{"n_head": 3, "n_kv_head": 1, "head_dim": 64, "rope_base": 10000.0, "attn_scale": 0.125, "init": "normal", "init_std_qkv": 0.0158, "beta1": 0.95, "decay_shape": "linear", "train_tokens": 138400000, "dataset": "wikipedia_en"}
MLP neurons of a small language model. Each row is named by its layer, matrix (gate and up: input weights; down: output weights) and neuron, and shows model dimensions 0-191. Each number is 500 + 25 x the weight over its row's rms, rounded and kept within 0 to 999. Numbers have three digits each. A neuron's up and down rows have the sign that makes its largest values positive.
After each neuron's rows, "fires after" lists the tokens most often just before its 100 highest values on Wikipedia text that the model never trained on.

L4.gate66:502513526487506498470511461547555507475491517476531494452479485490523471505492514504532485472565487541488453472507464526496536519508482477495536517514562467519499479486513493467471518486498495504523522490533481457510497520480540490569527498524522498474478515467533480540504496495420508459485525482462480482546511485452509509521500509521488516493477532494496497480471503516490473512531474498541481505493461497480486510475481449508509504504566521519526480524492514487497516538534484484490487497492503496482510494541487509485490502455541508432494485518542525486481522490491501490
L4.up66:493510505439539496498504513528525533496476485443494511479441524506519510520476487514470467510511531544499451487490473555482535471504481454522502507485434500492451543484489505518483506500549518521521508496486489503491455519527547483490507478480481499474486498529480490515507534531480490478513505523492497495453483476522536507533515497550528553505517514516494491494481527487504505504508497488508491492488497482469522556500478463444479480495467527443528468517511511507519546526523511484454494532513488520500504517537521493455480515545502528494516500526546487457482516494472491541
L4.down66:497492486519479491454462462525471494477516511502512508514453534522524546523522483472482521508490510525458514522481538531482533504480487529501499494463500480480492488497466499482534488479516528561522492477510542524552501441463458515507492499481524488510522531512505507509499484481476486519510545492496535507508494523477500511511465437517482526484488490471498484525488527503503497482491487500482459517533469494492541524487518485486490509505492500494519553520453492494507547477473489506456507486492484550547460518460523558437551511505473483543517495500545495484510550483452490499
fires after: "m", " al", "r", " E", "t"

L4.gate76:540467524506529446496522519505496500504481471509509518458507496524515547528501501512495506480485534489538435486514496494539471471504503541528543527560480492510494532527515471507491458507457481491463513486511498493478493522488499493490481467568471499507500504548492500509545503440472462494514494503485492484478506503470517496515464492522482551563503528461487484444528495486473524506506536501461484501476495498484496490516479483494487519539455523475539551547531506512490493503498520542509486457477530465527518521489465478517460466487497514486484484490502517519492538483476475481
L4.up76:522490535463484458461547525496509478504511486488470499506530526545493489489501516473489481509560479485528495481505523539459543534522529496508506495531504510475535513469525469509464505479500503464482517542497481488477535533507521469471508499520435539508501539506505483487462522503487485480480433511529535462471481491504503526488441489457516504517532494461488503485508490538476548502466503472484484487456485515471493459470438529503516546502476550483483534511533476529485490524504519527501473515489531474512546488480488470492511489521509527483511529515502502544487503499505528499
L4.down76:511485547525488487478467488476450515484475456473500502504516530513518492507509510542453537516513471534502516493515517497471479526474526522529523482543489449490530494525492477497511514529494490480518489517488523503521535524481497518492504468515512525507523520511451475473459499494512457506535501507509539496489483453535477513485532498453533477514492517462475525481513473500484514507518475507470501453540543534509529457490510527543491464480491482532494426469573496505513502479517518473524512523462512487498470500505530475496481499541459517528511466502564513477469484486503524462
fires after: " E", "v", "a", "l", " D", " d"

L4.gate225:515502515494475461489518484507549490494487508511446498437487492494474539461487515477513471524529533536519486535497483492487501473505510509516499555505494541518488506429543537473554513499500489531485501493483498493484476506490514543476492482530515514515549516493495479488520477537459497481497503505459502518474526508496520492538505496486510456530498520475509518521445567532487496520486508525515480524455477522452517482483522493540519475532500494522515481470525528522457504524471528494490498448502481485558480459481487452539484539509531496465479496501507493507488525514492475536
L4.up225:492515539489472514511473510476532495512525460507494534465498514506474535477549517503492450454484477552536550493515480493545431495476517498488478512516484501473524516510519508536516492450505507470511496538537479507481502535530503493527485537480524505523487527489509492488541482507484532456452495512526535473483543524552516520527501507516478508523538489473480456513469487490452477466467482508504465505488500513524500515503511460464524519507483515495458531512516482510495482527466482529515535522524529520526506499464543508497513445518484481513500494490462483450523456490507482534
L4.down225:437498521490517481521453500519534510539497510499516502543516515453504465482498526533471470472538441537496498518496566512459508496509489495515507551515490533500494528463507447477490492502489499465511480499524471447543520526497477496478456522477505528473517505521469490503490525573497479463480500475538492509529492456519511513488500486492461470529495494483477520494460511503493502497527530477469545503485512533510500551477481495502518532531534480509500539525504467486458502495538485528491479469456498479510502521481505476487487489491471479481549484540485513499511509490558493496
fires after: "\n", "ab", " (", "B", "L"

L4.gate345:528478494531549497525488503482467491483519493530497495484452509514457527509489509470504526549475517480476465465476479572516498518494504516502481513513461509477520469516544499515548450480483499508510548550491500515550504520493499491499500473489498553481522499511502491479496518447485496516466476461488524545526494488522529497477475503502464442510456499478505498514530496492528515493484488529502470558501486495482489496533546479495498487506521458472509487484536517512441505532527533539472508533496512461505485497539468457531481539525501477459496506480475523487478548499482485518
L4.up345:506480497498506510508500481520497491509498567524482520488473488481482492492529487498493509541505536477502496506485481532526485508549479499515478491472498484462495486542492545526504479505467519505520537540496494467493524485511492482510537465446508513520476474463525498457480527477498521492437524471497508475558488465506480512441477515491485534509449506544506488485477516440556506514486476537504494517474503491510459503499549453503512471535510490487486540483480512482460500510480531514507519543571505530505527495496527502538487490508503492503440524481518465502489471473501548530
L4.down345:494503468536468480486527510481509523534486506471486497496481479534540510486464524510538502492525512509535573525494501427482498483513467499482467490516506500487490523490480496525461504512523522520497477509516491496460553482461440496506534512495489503462495537513483461526538503503524499526555497502448507455514492520471491501494500472523555504520555485535441521486431485520455478502499495509459516513518519518502508535482482516501490534500452493486495480512487501431474508502506485486507504530496478529517519499552499502501522486487495502456509513450511515536513519525523524501
fires after: "ist", "i", " R", " l", "or"

L4.gate161:547513513487534483472483497531536481505533481519516528468538475490469496501464510547487478485523502535483484482506504505520526534466483480481496521511522481534480474499518525486503493471533488414447511497503518528472509534506506498500502492521512484544475525440539531499545500469458482494451482461498463500483502495541504502490507500475504559526524520471497475502522509519501484539493542545530504532539435502518501438490478472520509507506540487484531462507498510524508483533486483532509510495489485497463479511509455467506544528529489519503455490515492492498502497479497509465
L4.up161:493500524525479477456448474521506494530496477495473504535496532487513433446506526494502517539468480497535496498509551521475499509500504481502484496475550527465521527517517486501508551484512503536477506495489506439515479522477534487445495504518504466547479527447508533521496525487487522489487504502511480492507495501495478562513513465510490492521521473482558518569533519489516502477492489503471506503541501527490528519463507470531474473519496478524538481531460517492469505466509476471488481512522491504506463505542478502489460545502494509502510482516496475475494419487519483489
L4.down161:498468506486470496477515515533518540477475511491485484581528524488495488430510496478552483529502542528514512487473500528523504485498479484475508488471468523467543511501499543503496498518490516514503513505488459466522498470493529511493457485483491468517499491494496446483458493528463520503509529506483494518525438495498488496535509465449487461477441483540511536534521551484484489476519486503509480544485516521526479471495523509482513491499524497487472526518472527538536531519532450464501477570492520494478521513536477510491515507480497540479518495502514496497459508496510521542
fires after: "an", "ar", "ig", " pl"

L4.gate116:474489496502504496545484551463500499460500502490541492478524468511495495558457503460510530475497493503518522445536520503518493522455495499519519510504500536505525531518532495532478531457527479489481506516498505500494513487535482468477525485489517483489498497473457521447475508483520503528472520536478490509541460546528442521506542527523489507494489436508514501490517474503502498503502433525488525493458489448524519511546480458485521504454527486476467540460535530525489512489481516513550505475491514477509487486520489509492459484478523497465459530493493526483521499517539514510
L4.up116:473547507512494498547481489489506585502495502477488508494488544506486529511460505529507498455547527468510507521527539466538491476470494521535475457471465505482546482506510519529490471493462520549523483487513476517473515531500468490505473508493527481508482491508493474520479482495536501497489510482491486466469486517553489501513500535450523523550520443472490507496519505526515532496504475505508489499467508497489489493488506493483493505462455558473523465505533520507496510465491472469495471530453505478519479514485463578508461497499465509539494494484504511521515533483553486511
L4.down116:473464487481515535476529505537510502521469519504509497485544520497480484466501504500559473515475502533507490453522505482500480541483468517515494520509492478537520487503437503492525449527444539498507481467524476468494478477498512552486463509507499518501490489510484551486540500474500494503525496525463497482505483532466518459534491514525512490514498491496469484502530499502509501535509494463513555523507543482514472470506494486514487474472577490453547465494496454491507519486497491487492514503460502542508518507525423526509566504502469528529510488492483498467483495546512490480
fires after: "i", " al", "ou", " ("

L4.gate275:484532507518510480527497492485493487488487477512515460469532519503499529497472474481481514558477529485536522522573500461521513522461497542514485468496502466516506518499521485514529511526486526466431509474487474546513477511517516529497511541529548494487513486484492500525545487487468443466444472475475452465496487535513493511478517495513447485485543503520483533524510522468505516513504471514460524525495511532464486504520523502485514478511508535488486533470461524527460506525487523507497503459517513491516472514479482479498490480436473515489487465485552522515484502480538508521
L4.up275:489454487503482514501502482500466503509497518477488512519473540505552514425506444468508497464523515531527521532498511456542502516461495494511497463532463495506535490527509456503509559550477503518508470505469486570483489517478522519538504527511579497525509475500494475488508492509490509490483480526513489487495507460532466478523534514508504501499481502514450539514464490485454506484470472485507513513516524502447476536498541504497544495487485479510522505489473491499516528506486469536487507498563493510513476509484528511480450476471454513503497477463492516509516483521529497536
L4.down275:516474498456519504472491507499508507518514543525480539543503460507509488443532504501529517490516495489523520472477468506494482487524521451483514499566480534508463463528464476475454509484498480500570517491475523489465493524492487493513495541445482484526540487545498466490459523533487527515522520543526534512510505468506497511546561490486537512499482542498517500461510489502471512508473490484517565508503552477521460495481471511493512474487480476506514491499486447477516482511496507475482527522531494519506514478463506537493485469475471486505481473535478478533519473521513517479
fires after: "ar", " (", "an", " the", "ric", "ad"

L4.gate136:521487516518542465512521471514526473512491482501507457474504508492511512525522539522437475481483547502499472522529505527517528485459478496512495484509514522500477529479475543501516503474493506490498526491490505511474452483493491516488562532518477503491531479437499549470541493503512531533461488483451466482497482472514486540452506481486544490543508518557522496523463506513491488507512479464447487496490508490508501494495488519515495500525505560511502490438519508489466509523485520496442478501521508516462535490496546533493493480489462500501513496497528471492492556523452456518
L4.up136:476471539507480491450501510556495501443513477523501532475471502511501492507509503489513510498538495488521502508484454501453485465562470495533488521491536545484467547497461512485506513532494514513491467453519491478458556531466531487523492507476533499524540527443509488491493507515533482532461492473528507496536492509485477525474528484546495499483560493511496482503522487486521494515497483471518482487480499529470453523515523516481478490513486481498518564514501523485516536500489475477496453487538424489493462484475477514477494493507518511484518530547479503484520482493498527500
L4.down136:511515495451491483522518515516481522502472497500487509500524498517443493503544481508496518520499486485518512549496455508496515513502516452528500438516485525508478494508494492517522536563519492474495525483514486515517441478494511481465517514499447519508529473497500524533493522511457515474503516487493539456460481517529512444519500488505455432496488484493517502542438464496532487511500505499518570489520460520531490495515513493515486501482502522531458504515517458477500503497505529528469504524498524495450500510494498464505502479511483469529491456518493559552546461493490532488
fires after: " F", "an", "ad", " I", "ar"

L5.gate69:474520505498516505514526518493512443519508527538479502493517508477525546501509508540429495482483480535503484504492511464525492452475523464508521486474435483488518504498531523515514487471478492452481483448479518465527479514474506522506490476538499502528498514468575503496527453503513487494470543523527526440472479531489492502508450496496484483528533501488508490495486506509471486439548485529502521533466507517506526489491480473508536521524518564524509510506483498502473484522522515541470515540473521512499492488477522488454497479500497454484506456512527473526462504490485506514
L5.up69:496508498512509508499499489488519469525565529508503537510536503469523539457539489522432515469512499489454500487466557489524489449471471498490504479470478514526496484480515525499522505498466496526477436492515474490539538532480551535498506454457522497491508485510526501482527479520538475487461525470498511460444449487474441536515511492543511546512537510488500517528473505511491483493523486500518522525474500519518529472506472514509532500481524497534503503484508499475493508518500512519496475559478495545493477499506483477459496502506487484455481511510536490476496496497465544480
L5.down69:469469514533440516509503492469494512484466515500506523489446525493484493513469483495505491501522509481482484543448524506488530490512480506470474516504493493496523504512467542478540516487449472503505513494497532547468510527457491482542519456466493477526461498510496491553485481443524495522492458466446503514454548488507466490541539517506517520524489505504480539486488497508520506532490533446509543531500509484532495506465517560506535528487518487552472508517513516463498503534484486466476487524505518507543483496470509485497534507513546539500475518497466496515498493497505452491
fires after: " p", "is", "im", "an", " C", "en"

L4.gate449:519528532502481506480492509510507491434511483476505499511531509455506517461510486499488475482522484536518507534482472488443467469487505522493525540523554521464559495471492495548515549485502484448466519540502476485496509426516527490450463473525457488530533514490470529521530470523479488503524475525504524531465470518505497512470472525486522479488495481509477495528519550502503524486488483494513491466446487491497518522465508521512495507503549513475499484512501523495500508516514463473518501516533518469500514531458505500468550539498475509490464493544504495460459496505497477514
L4.up449:490588500478544485432491497485533489480508478501503505501485488492506491464532520536491521536520519457446540545468486485475478548477532466524477474412491522501515526489509483495491532531500536510511528521479494506506524517480526485502444510503449498520506472527512486476488492534535498486540489437510486492499461517511488497483477509475488478494507532474461467503488552554488509493534475468488513477492497531489481491525500503498518495464533527477514499530497495508482519522500508459482457522512498492490471475460487488488524481475520528505473534535524528506499515499497496484
L4.down449:525475495499483450501542512505515486495498503510484489481534467452488494506515555496463527510479467478552533558481490510528520515468512504521447525493507509500452503499474531490467497522513519480513478475473533534492490514512474528468517528498496490490524491504498478494526473495464462525542486485487496510497489503467474548512492548515527508516527489483497477517534521478514492525540487521544553443530525452497477515485530539528496556505502466479513502496490525444487464421479473491499462503454528508496503499468466496477488506477534526521470518527507493498502497501496531485
fires after: "B", " t", "en", "ed"

L4.gate156:558543502512505506532450479502508522517492464483482507487516498545516509506533504464470480504484536529476482497494493539501497486509492498513513508499506467474506516487533512514519527489524495525480458437472527512450544484517482509495456514535530526505506465444488477481510497499492478516481508486480517517457544503480553480452460485487508497499488474534458503494500472479566514516507525477515451560473465469548436462492478524513497529509519492492501495456495509498467503518476479501466497475492499506491535522536498526531537524498486522473544497519481518494510503489522545510
L4.up156:489506513479491494557501475491501509500489493476542470490466462512507496457495516477549529540483476482508509474477494483543515529567528498506467471495498537452507479510514554520533505521489495553518488512494532483497535469504496512495469527489492505483457472522498501458468472444520453463516520470509543529500500552549495510509468489515516485465478465505509535540488489491538525498452499512521463504495507506527534483468479499531517517481531487506496473509492490527489526532504514441491511494544448517492478463508468457517502519493531505523498518465456477504487518476505483495
L4.down156:521503506476522551481535474522531517550506478499499508487504542506527483448458488563438501492512471454507534529502506491467459541477528503562524467487544506536554489509510498502460524507482510495496505522529507510508510509521504506508494509487471452515449535511483494515478481507467498508472502519547496497481481506526480495493499482497529511475536489469516519504500523472474491498501485501455524470466487491560505511479503515512509489514422516489545506522500513502530474511484487478497502491519491487506485552502495474512480479495505498518448511454518463435529513478484460526
fires after: "or", " l", "it", "in"

L4.gate377:494496486521506466529542563491472541486494486528500471515474485506494511526473515512481480493502516523520464504508501499528526545515504528510536517467471584519486541450521503496471498470518495513498526522483516459486502482491471465527524500473490552530518520501521508478503477487485510472517528547507559497511472508495445496514484565495485504549487488495493489499495539530524493479502530482462497473497484456505498501535463520485472440465501501522518474466560521492486522502527495480474510465472519490503482491497472457471489492478545533460518477479476459508490518482499485501
L4.up377:512524500519507504542478543502486536491494476503529491485487540488490502498488478487525461509473512462505494500467517480489505550524520502519467466473498505536461496501513484490483495536518473495483516464534497496449522512485520424447533560499524497491486467500510450431529516456511488493511513531520478513517495472500522507481482467520517538512507491496484489462509548518529489514506469523525468502532540522522441465528513493511484497517455532488500512546531494484471510447525492474501478520483491487527533530487459496508513488502496543485495497454513521513487536468551479479
L4.down377:476514494498475495499514516466475511510528532472528540452478531472510521488516474464497516532504529517516466494490471490507451532522493575480496523516471506498508520515468523505506500484447545481518497530514502480491483511482514526528502454505509479531517495482506515523504525535461536489518488472491538515469473518498443524495457523496522542531493469513503504466494488573508484530492506538511511479465512513507493475469495515437471491462509525510479520521478523483491495473571477450466499521501515505472450507523505507498516524504514492490491496536496497529529530448493463453
fires after: "l", "i", "ro", " al", "ec"

L5.gate374:522487483537517473605497488512498507507522494537526518491519512457511499480462530473478494512514484472497458492503484499583474475477501541490539514500521497468530507476526482511542480479508489480543532505501502502488531459524484493502434483448519489533533482477498544508511538472473523483486529487494500485510460482475529529480474513510522492504488493480524523508487542500486522448493436510485478504480519481473538504502515511474481466464522536499491470485504506536488513478526520535496491465480496536547510505468487479497509520472511500501496493494522473505483522524494563495
L5.up374:507494513496509504492424496515471503489556486518527481489463490482500502537457513465488497473497484493503512494526518496511534474509493493508522503542463499509497482516565483490518486471495507511452489505539562489531514515464476516458491475517543538456505450505534510497482520524497492542442500534499507444492520503522485490510519466509493484470492486527523516452476509480458516490492497499497481526515498530527522538448507532485515450511498472545487474516517459509551504485488494529498508533460519480480539502517519470488476487478515538474530508510448487520490507489538515453
L5.down374:466476525481483524474460444489512476505484467480470525531499543500502507507532518502516460489511509489510513511512559490485518532486493510502539493480488485491509502462519493537468507479521477494530494503526502497486484477500534533527516549452492497533436480506473514489497507505531528504466490555525485429547484478515508456504489474456466534531459496480523501521539505520480524528543479465479520506481542470519483503497517447480493543476500518472534499557510503508522518521499495513520501504524520474475486516490515471468506493538532500445495526467474455494492518487511496539
fires after: " D", " at", " d", "ou", " R", "ist"

L5.gate129:512527471512527470552468480516489455506475492449442439506486485514486501454488512501494507493489478518498493525465509543510555492474526503480526478478500510515499467504497509526534492528509489511466554510522520532519491512515533493507518512524465470531496539505528512494494469483483473484529545511460503439476483494509535498527454561475463485476500507520517467509536478500511531541471475492481493519498473477512485499486472508564472519472532526500536455480514495533494475506509538491464489509505493515512486502492503509456518558491508496502494503505532454489469543457493496522
L5.up129:493488482480479477493461476489535490521495507510507447536496496448498464492502488483526463445469484500467523533440524507559510478490494524508506489547472495526536467512497467555563533554475539518483496517522489518502492539510533503487527504517513480500521501487528498471505466470503451473502521522463498485498462470514526468530488523488490538471487536539461433489520493512487471511512476486470488500505503502488485530475469547513466539485527477513502469509513480516473506488490473524485486501516505540540495508501523520476511533525488510487479520465509479526524521486505468547
L5.down129:485495473516514510475532465498471471516506560536488521494511486512484472479526498485518484492512470519508477468514505495488455511540467475485494537508442478465490520500533469526494510449471508510496511464520500505490502502472476495470520520497506506505503481510469518511549508467487479528546510516494507547481502499522497500473493464540520474536465517510495478498472474496482527490492516546577528508541504516494527514529472484466562525500524441498495531525504518537464537475467434481519529497493463491452508515520504527518533473528517524506522487474473506504528480503473448488
fires after: " S", " be", "ur", "er", "ew"

L5.gate136:500477465516499468512474460532504523520515477464523514519509452513516545494526516517509483486484528488476495494472531522539510491502486517471559500561526518489496509441510460499488476492483502517486492513511513507516472512507494491520498449476464492470580484463482482486506500533534473532467507486507482450495491513451559516470512489509474520521512485503493458521480509494474477495518551512511499496458506481461487494477488547457467526517537508541479471481520550494511541531494481483493478470509535503518484514524457474525509510440510521489507525496499453473527522506507498515
L5.up136:544496478506521504481432490509501502507476501456529508493483494520486510509501519484511514504502480461524481503541489534479528518511479468475512509506487501500527589480465492471531478467499490486544509469519512511501468491490474523492530517494449534468487510523541536476473476527496508554497526505530505503492447524477486507494488497464407515536500505456516451489513477452475496542508542516463492488511503477525514498496489518471508489471500482498470522481494515546496545554493494505515521531519500475547471515504493530493485503451476513510477484505508461480514549506488479497
L5.down136:486486482479459502549509483441534521520473535520525506455502516509501451470454522511490529505509483500518570539515516521514502469513542466470463493541473467502440486531467449508521553515494505528507488464509495504523534543521542482477482456465491523468503517530488483475508460519488509443491489458499484537486532555474475460488543537518545475480511525469499492489503491519505486444513493512511491534470522538486508508516495501531472520506477508496493495545529515483502501515463513480518524486469518513500496496475519493519504501514521489501485504488488491512480521513534497478
fires after: "e", "l", " to", "t", " d"

L4.gate426:535523493461542497551465514491508528472467525476505538491499461528501572476498456523467480512514472509486505467514483515501497533483485499496507476446517485512469499475508488473512504478546542476533516508514496540492495503501484477477485495504551493491506576449468445515507499471480523526508507496491457490535477480487477576474498537467530475454536522504486482510495488481515479519525490494528491537500495538510473522495449510533470486504518539504515484511489521509540497479516503521514473488485483531486473504486448459507516500535507470506484524511545479494499515504516509470
L4.up426:502448482452518496500529463482523497476492507524449527514496486517502495520497525483519529527529500505557494509491543519502525498503479526486501473519466502555481483474517504503467477446487549512543504498505503465516492489507518513470492498466455512555485546473504518514497525521544530495482480500542530443533449498518448480551524540521504507480518516495472544483499474482489501473454507487470482514467482452481471506500521488478486517501484519512491525527496491517504487466482511526459523514494486502497452509513561520513512457473508514499549521483517504455510494505488505552
L4.down426:505501515515487498478472519470510435498494492485462461476518521536474484522513505507524551495510498521512507498512478520465480471482505496465458538491511528498460508462520471491511480528455493477520512476488571503513511494491499528475455509515509489504539529531532537536496516523516501562475546514464487486480483490493503528518512515469472501529517482520473511487492475505502502467497511506463437519493498434496485539510519537489511514529508471478489545503503514470458504459456495473477491498498536492509523505469471568516500500518520511515492469561485517503509511545475509445
fires after: "ur", "ir", "t"

L5.gate68:516525514541517494477465470490532509511489457490468526437517536507476489516478514507506480474487567527517482502522472493545551468533489516515504513517491501471497516468540498507496495516470505509474506505539512506469463524549453498454475554512501479530501496508485503516515554521498505484517506489498512488446519507497486475475509508573505489529501491487446502469510498471489512490506483510506519540524488506507486542479521488482516456496465493452500450535502496496474475542506482536510480511478525468525491512499549522546534484491477508453488480490516480457495507489466455534
L5.up68:483487507545500480510483493478497467526470506517513538525510534494472509495516463492508469513482562505482487466501512484506497494479483552533499521504512487517517496491549472457500499517492479469502465527509459496458494477551551494521487540510506506525505502506502533477489529489441481444525540489537490449508554529532467504494556456502516483501476471482572541532485488479496492529488500499487481527543502524455508500490489487475476473463482451457504528502515505496500512530475515502505515510483531504518521481516473490477507507495501510470496503503521530487483460504576470523
L5.down68:454492528475516506517502489492535504523477468485452515467502524527524454558501501527482502499476519492518498525504509530511521514583483475479491482476543493498513514517531541561497497493487478533515519525553487469484513506511487499510491522488491441523522555450479510513477478476508484491464471483478520507469490534514490518478516457508497478502473513464514508486461492516515503447418505522503516445512471473472476509492526521517535497483496451493531503535518503493499467495485519523506472518546485525455449458500542527521508524476513500499498505498491511486506500499478511508
fires after: " E", " d", "i", "E", " D", " se"

L5.gate406:515510474502504490520500486514517529447514499480515515498508486527482503493476458496522466517511506504519529496487506545495484502468532539496493510514535441502540479474514470510513513498479474497486513533533475542496542508488499493491494491527489512470548531498487482514500522431488497517505502487464476470485498463500548505467470468514499441542502486525517461512470479494529443475490481532564495483458505501459499490468494527560449481511521509529498523481495478515477510487488508557511537479499480529541518489505468538468555532533497509519516494447521531494524506519507470475
L5.up406:486487501518511496549496483508500506501484514510517511515482480484490502506498471512483459486505466519503543487519518537493505482477517491498512543503544454502539487473523490560481495444489471470514548520497456484503473490465510466491506515520495497548511490495479501525471494474460504508489503494515499489518475485557517535436480468527527481516506523523525470454507503463564494504486516498519476524479494485487461519514436518576479544486518496493455539545496500494503471483512530528489532529485479511520508489516477524445538455492519508528535507499493531488499478528470467477
L5.down406:507501451509525530475485514521512500509503487511470499485495511505484480452466480502510500469459466512489482470495489481514453521489503495498479513492430548529506501452484521432520517536539524516537489532536560543508508499528484522468482508487499479515502478532482536537512507490544494504526491504534491517502492459472484492542510506509495523473470502523478503503534468515506535517533510496522554493460532510498482482493510486456506480514492480455556455508528514493527502510491485469503491455501526495534490533447541495528472530525486495455528473525487501491500481454517492545
fires after: " m", "he", "et", "at", "r"

L5.gate132:543537502545525516494514506491515517468476522487457514543506518485490488504472506528511468506510551537495464492484492442517495484537521459499486506509510467475485518510470534491549490508529481506449529491539496494494489517532510523465531449491499475510479513518514498504509479475501516489460535477479491502503546484478487464505498530555451551514506531506495493483535513497505471502523486460522519492543492465494530494480475542462450487479521489503473462480505541472497477532500539502486506540499527504523493473518501482495480547490514502511461500487531472452473522431496473541
L5.up132:490550512469525564469567551522527482519528521464475483478520497495481474493455510502502497479487490490518511506512481487484474492497539521489486476450499494486430523543450518480489513560492524489502550500536509474500462440449494479502482519489536500498521521535526483467506485519509469475533499530501468537490476501463489514541510531526479550478452492491516470489501510508486489519514463510471511485530490496514488476548509513476479489475489521493477461510490504522495469513478486504550479492487485539552491489496540500492509484505512508530522552522493484482478521513495496522
L5.down132:479503483515473471522515522521439532512488485495461497486473504521498507512478471496510478496510541492519475514540530520531519536522486528506526546454480505481475498526510534490481494451475556507500533504502495465501499520451457484546529521473498511511475474550514461471480481501492504481509521470515480547489469531496496488523513520496502479474475530511488466483506463504474538491486463483478541490512466473490482525522497485525534504480485508508509524512506488560491480518491480473513460476506472502542548490501513528495499494541490488482507508469442494589515506475552501454
fires after: " S", "r", "l", "er", " A", "s"

L4.gate443:515529500532472486529477487542507478471520474524498494503464511486495566509517527492411527482508484519518492485517511519511545498454492537491517470518446520529480496446559479486486460500544445500508517462532484480486482531513512497506466510541490524481528497469480516454508516500508525491464487481501501499473492465512472498517492520493534465479492497527488520460501523535521537511495490522524504523477479479494500492518495502481535505492493522517524504484518520508464500544501472479536472467503541473538471474487521447455523501494505523451517543529530480509507521469474481484
L4.up443:492523500533475512517510506531524463478494489518510461512470533518451475487505524504502547518518514498492488475529485501514498482485501533519516479450473487495498496526505474456512490510506518507518554488499489507475502528487481498535503545476453514483514509504474482520518473533549533506460486494497504475506476515510504516495503503480479474516462497535501506502520539530550492541503481489510522479441503546499439505512484527473515461478481539527493443426479503507517437478494514449547483500554508456551497501516481508494494470491463526492513523534547475501501514530518474483
L4.down443:482537554462517508501503490535553523489526512525510494528540532478474472521474499523495484505460491451492538542461484483495479491518491469513503519521520506521519481517508526487509546508455490494519522509506528523466523464501525507463517480489480506497538502476483509514458488471500485499499487506493507479493513493481471508526485465499434564465449485504511502518531480492507503494497505442492504441486489550494455448498512490482523489480509528501522486525519478491479507520426518512490456539497486495532523540484480526489514518513502520473534492559480477537494474489530547506
fires after: " al", "\n", "l", " p"

L4.gate312:509544505513495476530485496509537460462518503474533509484514503481471512537504495480520491499481497523489504528499486480488503516502486450501475526506476507538485518464512531491491504469522466491508449470530529485502547489492508504470526480532520510509510497513479461466513481501540491537502478501502513436495512528542493449477532509520497528502531506447468508480480509541468459459506459484500516564514507458478544510515498491493514524483519500517541519451561510477414516491497479518517466550480502483467461486492522484499499516496497509500517507511527553511512543471477471495
L4.up312:475516498482522523527490495515452450508453483482497502493477500528513480464530524471499485492474466482543511509481497501511514486461519524506487469543475508495499517454505431504529528438496485521406514483490526514476474505520508512488538515490509503491486494484442506514479524507476513514515512499481511507526482515502470505549474529498524504466479505473500530510505506489519483490485504480478471504479537506501516552475485504468493533499500513484571548532528509526512545515512508479463503486467500530483505540501538513436533494522477532524490477494498514439496486479510495553
L4.down312:477503470494479495518514549487475478544531545493520540513520508510559545464545538502480476493474545526485509539497544486507524496491510498480459474551553507479498497516467503504514478544526549501491523509463526475470447487485505481461477498502477517432510495499509491490433481472450480459498492468510499517510482482480531508539473484498500473530465482503509512519506540473497508524491547495506486503474515519454489514532517476492508494492496506437484506540493495485541472546490492509483486520517483517514479505450515476513529479495545499546504518489486493495516508493481514495
fires after: "ou", "at", "ra", "ab", "il"

L4.gate350:489547515531450528512521467501489475498466495478472495513458506524493474543441493536496535507515543482531483478468451471508469508450540456518513467471504493475511532485501562472504497498465508526531521465497521527496484493473494501492502495482486491542485471487509510484501472525512535524461543520489506532507512502480516507523515517472493503454485554479540497504526546516485490488494513529502534501508525510473519493515499526504498470512487512510498520538518521475480464484491498454520521552504504506497526525461483508538435515547513447509514438518503483488532491524515490468
L4.up350:506507470497529468477471501492491534531545519500539532495517526490513507471529447442505504471468454496456523500508561532488516477517505532463474507506485484521486508493528481481501509516487576488512495514507468470511487479543504567492489481509469544501492522499495536504478502484465465483505453528546451536505459481473490500517479464482503519498515473527543497532508503470508541511502498450528497479489484513459503498497500506506531529508476492501488515489500480497514532497500511542468492470510450506516507475509486481475530477489545519498492570487486542533486504494501504451
L4.down350:457526499497488516530500493518474439499448454505422499523466464491492489537512565537509522514491540490525497501483450471546508506481493484502515483520519490475488513492501531522518521469524447492490557498516527528503470516491511472502534502497529483515455509496524460493520507504535534502502559471458528494497525521501486481495506538516494485498494535513464497473506498519462452493508476547488490485534507487488519498495506477520454466502522536494512484539515519487514449518486510475522518514495518490465472532489508509503501523500492473507506421492526471457510488509506499546
fires after: " M", " d", " A", " m", " D", "D"